Weights of a small GPT-style language model, trained from scratch on English Wikipedia: 4851 steps.
MLP neurons of a small language model. Each row is named by its layer, matrix (down: output weights) and neuron, and shows model dimensions 64-255. Each number is 128 + 24 x the weight over its row's rms, rounded and kept within 0 to 255. Numbers have three digits each.
After each neuron's rows, "raises" lists the tokens whose logits its output raises most directly, leaving later layers aside.

L5.down287:110139164095116146119074103139107154107145160112159192140122098129092109126096119122127095136109147109088156082119125109118141118099145106133137142114153124161116084100151146120183164115136085140102143133133103125130100168121097128112153139106145144116108124129152137156180108111111163134173137164152131136106146109105107100084179140051137146147103106099124165136126121144178120105097138084139129123091121095126135148117136171170172132151151110088143140093133134124146121150101138077170105161081111115118097109138109126153147133146123127107142154162129132131162116143141132107
raises: "oth", "oud", "oon", "own", "rey"

L6.down779:107175150116134138107147105118113124141136112117140119139093137140128118114122130152144147154148136137116103120144155120120142133117120141097128066113102106164070109165160124135130144124130190145105123119130119131154119107143114156141119114147174118127123130139107123159119126136148139079124084140098148101141118118083108147094102131132155148105114084105146104177132133147138139132132122153146141175134091158180097121097088122123158136102162123124134108145128135087133144123136128143105110144169093098168124136131128149104145149125115151115136139070118161095092149088124113130
raises: "==", "===", "In", "At", "After"

L4.down167:140113114146108126142129120121165121150119141059122118123111131136119129125103121129133161152189141147147106134151135102156111130128108134118152090143131113148076122144129135168119145127151192113100116141141144146153117087139108111112141118163162118158122124164146117155131106141127120110138112154128151129148121138128144118107111125153147128119152101090148105164139156194163132135155054125111120138157100134248143127095111127123157157111151145153122138138135098094125141120136114146112144121151059145111145117130130111109123145103113130116116112111126165105118150095135098099
raises: "At", "After", "During", "In", "|"

L10.down281:120161108123115107165118144121120185165129162145079117083117139158191085119163084123096102206139117154097143105130165094128112113161098121136147123130108110125138134166125107089122104133139146136120218140151138117123127143156146129118127129104120124137126135088149146101167119132149100110142103148121103158149159127116128093105122127134139116122095127140082129134123124114152130121125114136170184076135122102117163126121133083150194100110155142139133140131144108108094100096081124090117122094097138136127108145094141105112138149132096141145121128135124086149122107163084147146
raises: "ster", "ted", "ero", "ped", "th"

L4.down773:152160119159094124101170163123111121108120149073128109116154107114112152113144153134114121150138122093154175169147164153117087122138100119113094146165124133123130142110102112081167118084151134129140128130166113174088131143115132136160134110133150129128133116112151105143090098145140117126149110113116146130123149149170167104129082136158117156096130140129117139149158146199128125169114153153106147138103159073106136108161100162086135098144143096125107116088108131134114150096139146124123123136101151137155082159130112118081112141104181095117058101151110121116098125122103128085
raises: "une", "ill", "un", "-w", "-h"

L5.down944:122159105141136123142127118128157128126134147107116124110136132128088137097127122107118122132127084109140190155129111119119090235147164115152113123125106123119133143184110187139105137148115100122127132104105137091105133107126139159136127096133117131146121131163087101183156145101131108124114113148109113105162166112150145101122113144145130086117096146119161097133108120129111119136121099146138095176153073090153141123128105128128153124130107187138165159125085153132118128078152109129118147103138093154122172154132121123153142165151090106157098151099144150187126164133134130135
raises: "M", "I", "P", "G", "NA"

L5.down887:132154138153113129162124071113146081130079145127085152097117130126111102126152152152129129152162136171129089125093138131131096135112132069147159136087131111114101177133128119094124109129111160142157138092110161137152108153153114090089174138138113136129087142125135137143112126108135088145152127129173132134095144128129119186144119142121104115151125119152108114129151151095108116160130102140118145137121153145085119087103148121132144130147185117120136151150079103116135103146163167126143103146126130159122106099107116154188056083164116088137102135101144115155119124137153138150
raises: " were", " are", " have", "hip", "ky"

L10.down854:146120168135114125134121143087132131089131162115126150149101158135102124184097110135142143141184086088120143119126155105099138160087132175148115076118132101119128132114136132102141123136121164144087152115118132094109153124140104108160138112127175152136172125129153106176149122138159105085131118140168129100133059160111112155086125109130130155148135108138139157147149127125085139158163111159119110135124127115166084143121124174087142093102136115121159107142126138134127157122130101141085110093125144087175094092139109135111122134113094141110125086101163129120096116140144128134
raises: " they", " it", " she", " there", " he"

L10.down192:114171121126119166123168124099089148108134162131158121086126103188136135128109135104136118143113115107127075158110161139135176187165094142102098103106146112175128132129116119166119116111082158102129155140117093092112133130105151098127112141098170124124093160117121153101186130170148104133138122124131111111144131135115136162138117128125079163134122169098114109125102103130147172114150131090147134173152118097110092133136153113126141136119110125128162131116091103134123135132137127146142158125131115142177085211140121147097125154135104124160086153124112142140170130135160097115
raises: "o", "ers", "rad", "ry", "os"

L10.down372:106116128138107154142129041125136097128120129125108143150105138166153153096150146100154112128158154130197163131116156106104118140126110113124117129114138118157117133142143132118120136145108128157114117090100070150131084109139129131100114112145167092133114150121074101118124124112123177149126129102092099130151130111118118103124137148136115164139091119153162132135122136141108107141089087133116123128126117159158099151080116148112125118153146099132154118136186135084136100136112116078135127146123072145163140157137158157150113171108096139098176128106097135117142143102111144129
raises: "G", "I", "AS", "F", "D"

L6.down378:135101163123158147133150137118080144128145122120114136086125131125119108162131146111105127112119112117107109095107145149120111146150133103117140125133119134162147142124112097170117081112103099146143137084118133160085140106117121077141099112100128142133171116138105197145098138129127107071150148092135123137171135103148126133112152112094164140134128128101202130123161106134143120114133143086138110122142160143108171148125125114151112121134165123164190129146115150126075126143138109135134122114103107127129118189103153139139126127143139140163142132071099162164124108121152137098
raises: "ities", "ounter", "ause", "overs", "lear"

L10.down215:135151143144090146136119123119125106102137164119149152154113132147071128140081111124120101133151080078128120145120143104105134146089134151134085080127122107098151128136132141132148144131118161169123161113104136150090146133149086115158127105130164181145141129127146121155130117121137116096137109134126144102126106160092113167102131112141130140136139105141116128141159134120109143141143110185124104122121127133154096124117125176091103090112122112129168082114131130136122191156114137120094135088141128093190125112145117142108132118109089161098131109097152127158080127157123124105
raises: " they", " she", " he", " it", " these"

L5.down672:114145145111110139129151101109087129196140106128150096133086132163143137087120128145162140148127146160152094117131155112119128117109129136097121067136099123175072088164151133155150131116126113128115124138129118160145124135140096154114111128168189108112103147128140111123123153148127146111115098143088114118156151121083115120113120082118150148126134108111170102157142128143150146143138108143121146178134080177189111130099093124126158152100166097116099117145134106074115146102114107115129088129179121115115125124150126167145148117114143145134152137069117153100110129083155121124
raises: "==", "Personal", "===", "====", "In"

L5.down481:110104126162177141110126084148130133127118115126113140134125122125114124082071117095116137159129175126127098103116115153109126087151125140118104151117148130175126101185122134121109139128154134122157126125108109154162169128139122095116115143100126114098095134103098081177143098158120124168129158135132081118110086101095126160137136159116109134148135145093117148157126139122151147134128164134114139152123131149139139099154117107152114118175144106114158169135130135131111147134094143113116080128137140158141125118133101151160112138136125100129121150171167133125135154136186154088
raises: "day", " become", "ler", " make", " take"

L5.down74:094137165104163136125171152128089144131173124098140110097122140180150122115142103122112134151174087119084106144129176103116094153126112125123094145156163128123124141143120131121150119133146127127167113130136103131109143076115100112105070120125074153138122111130091145134140135140164140149154145152131120056148048127108116118115113125134112135160180154144172134160071134164151148096145173143132085122122104075094113110130111141134127143146115145092142139095111118152112119116145146127133154146095120129130146134119206158132117112119125100121134167112119102112111131134106110166
raises: "ies", "ark", "aring", "here", "ied"

L10.down630:125105091140165162085116134149154137099096148075130129155135126163116112127132124104130136173111142119149103141130136146168158108121157106129151148081139131152142177122131129130106144152154153152158119155126127057115123120124093110144105130112114126162166152143149130125110142081146139129084107119106135109132136139078129140129148119164165084159134136111130134115128084104168152181167123141144101137141148132174152136159148127134131122104117114130175107094095088135085169164113096084103118113138093130130111144119139172073136120147098108101112122137114137118124138134116095191
raises: "ations", "ated", "est", "ation", "ted"

L4.down45:139120121138128125145120115115138104165121133089105110138112134152105120129124136099136146128161135149148106127146121117160130112121106143110154088123127098143079121137108123158121160122142184116107116134140148160154097081132120101121111113157172104148133127150154109158133110145143119104123103172125130137136142149118108117111098112152145142100151084093139103145147162171146142140157077133111113162165086151255141143117101124115153147118169137145098126146131090082130138112151106158123121127176079144122138114145122127128129143104133122122134130118127158102119134087158128113
raises: "|", "Ch", "At", "In", "Cl"

L8.down937:115147138137107165106106190156134125098131118119142126148178110163118125127138139155154107139140079104095147069153146175153132088143136115155159130107153142142149174089126151138140087124068127084155105120184158119125157161141103134138143144128105111133194147109114134127146094126127145090149116118133135135113128138153127136126142108147163073122123119114154105153156125098098103136155164112116094165135172157119109116137105145102133129104122096103128114107117161115147097104093140108108124123154109105147068118130117152108095112113109131142110150105122103145107113150138110090
raises: "ers", "ered", "arent", "ering", "erman"

L5.down2:154098143156128113113148167140124146116105150106140136111105139141089124129121098118142138118113099110141196098145072131107130147120122121118129150120076110117124119130109093138146100136133126119123141126133100128135125098137151110125119094133115115163141125172098108109147160116158126116110171125121116125130134109089106117173122149164152154156128087151133132120153102105137070174135137162111117172108109137114167160137152160117123132122094114104127177153119107115181152076100107112088122129069096128120155135161133098147126135082153159143116125121107116142136106119118115092
raises: "urch", "ampions", "ican", "airman", "arent"

L4.down210:137115136134129131133137105107128121148128130097105111135114136154134128099124142099121183122166128137154111123141153114150132115106111127094143098131132106155051105135097112164126151125129158125092100122138142123165117091133107139107119112147167122152115125133141100124146125144129117094124112147114132124138118141102128126107134109147147156135143095098136123160149156148186125143164080136123114163161101162255155141125092167141157126088174141121130124141152096078133158094151120138111126129170071130127130129146141137119135141135135132139184119117112151081118136074155121122
raises: "In", "During", "====", "===", "The"

L10.down737:112133092129116150117153161114127156125131114124133140130111123141143171164096131104121137130164096111166097117106155138116145134115112160174153163158112119106155151096095075131168126161116187126112156103094139105102135145142074134129070112141121079158168129145161116167130130151127120153148144099143153136158166135183123123102150090099136151137115101100135143119161146145168149167113146142145133123128135117120108125138122119133143125126175134128138122136076094130146167152117106126134118078112108110116155148109110111138131140095123119094132148117130105145100113112135132116
raises: "able", "ably", "ants", "aled", "ed"

L5.down593:108143125085131154119133090104178132138104119120097085092147101144114134155125117143136131105107126140112119147132129127126122101138140105110130160139135133099151187083123151095147172094109136101089159149144152124149096114160087142116133128113127149119101175095118110086116117123123089057118139124154137120136131116059124141155111126107137143139139130183166096091099130148160127146120112109113159150134135123127135133154126079110147122153124135124164074112092159135132109115102087124134113099103100120097164115120148149138162130147109122124114133167128137159087147171113094151
raises: "ette", "’", "ets", "ks", "otes"

L10.down566:175151076120096140117155114188171170117081163131178125135124102093115133106118172180178102148136136113137141136127120156107125137113131137096077110140090171118130105139151118078093150132129128134146159152101136100157123162087125125077149125133109092097133106112136106164154131127098067118159136157096133128130161131080108162138124097134115145106122110115109149108124129117130124181077106147132129129126155132110136139128154107151159143142159113142131136172146129142137147129143087139100153126120113093144092148143105131172130160085146118119124125117096116168124109122119149158
raises: "ion", "ions", "ional", "nes", "uns"

L8.down1022:165139092122127098126122121112112123120089116117145115137105117153175149097093111128118151191124112104154127142182120145120139145180189148102126116112124120092163150122157132142114135148140122138141122089118130115090119155156130142094099174129123087138168157134130137134162122127086104164111126123147113125121145106099126135128148133119105122123160140109092163170137127141129129143140171132131145103084149122129111116162097132140086108129144133139070166132129084157113120095138122156092097087160107114130113136120123099139112085109146100137160137148122101167153160132101123182
raises: "t", "th", "ted", "ter", "ta"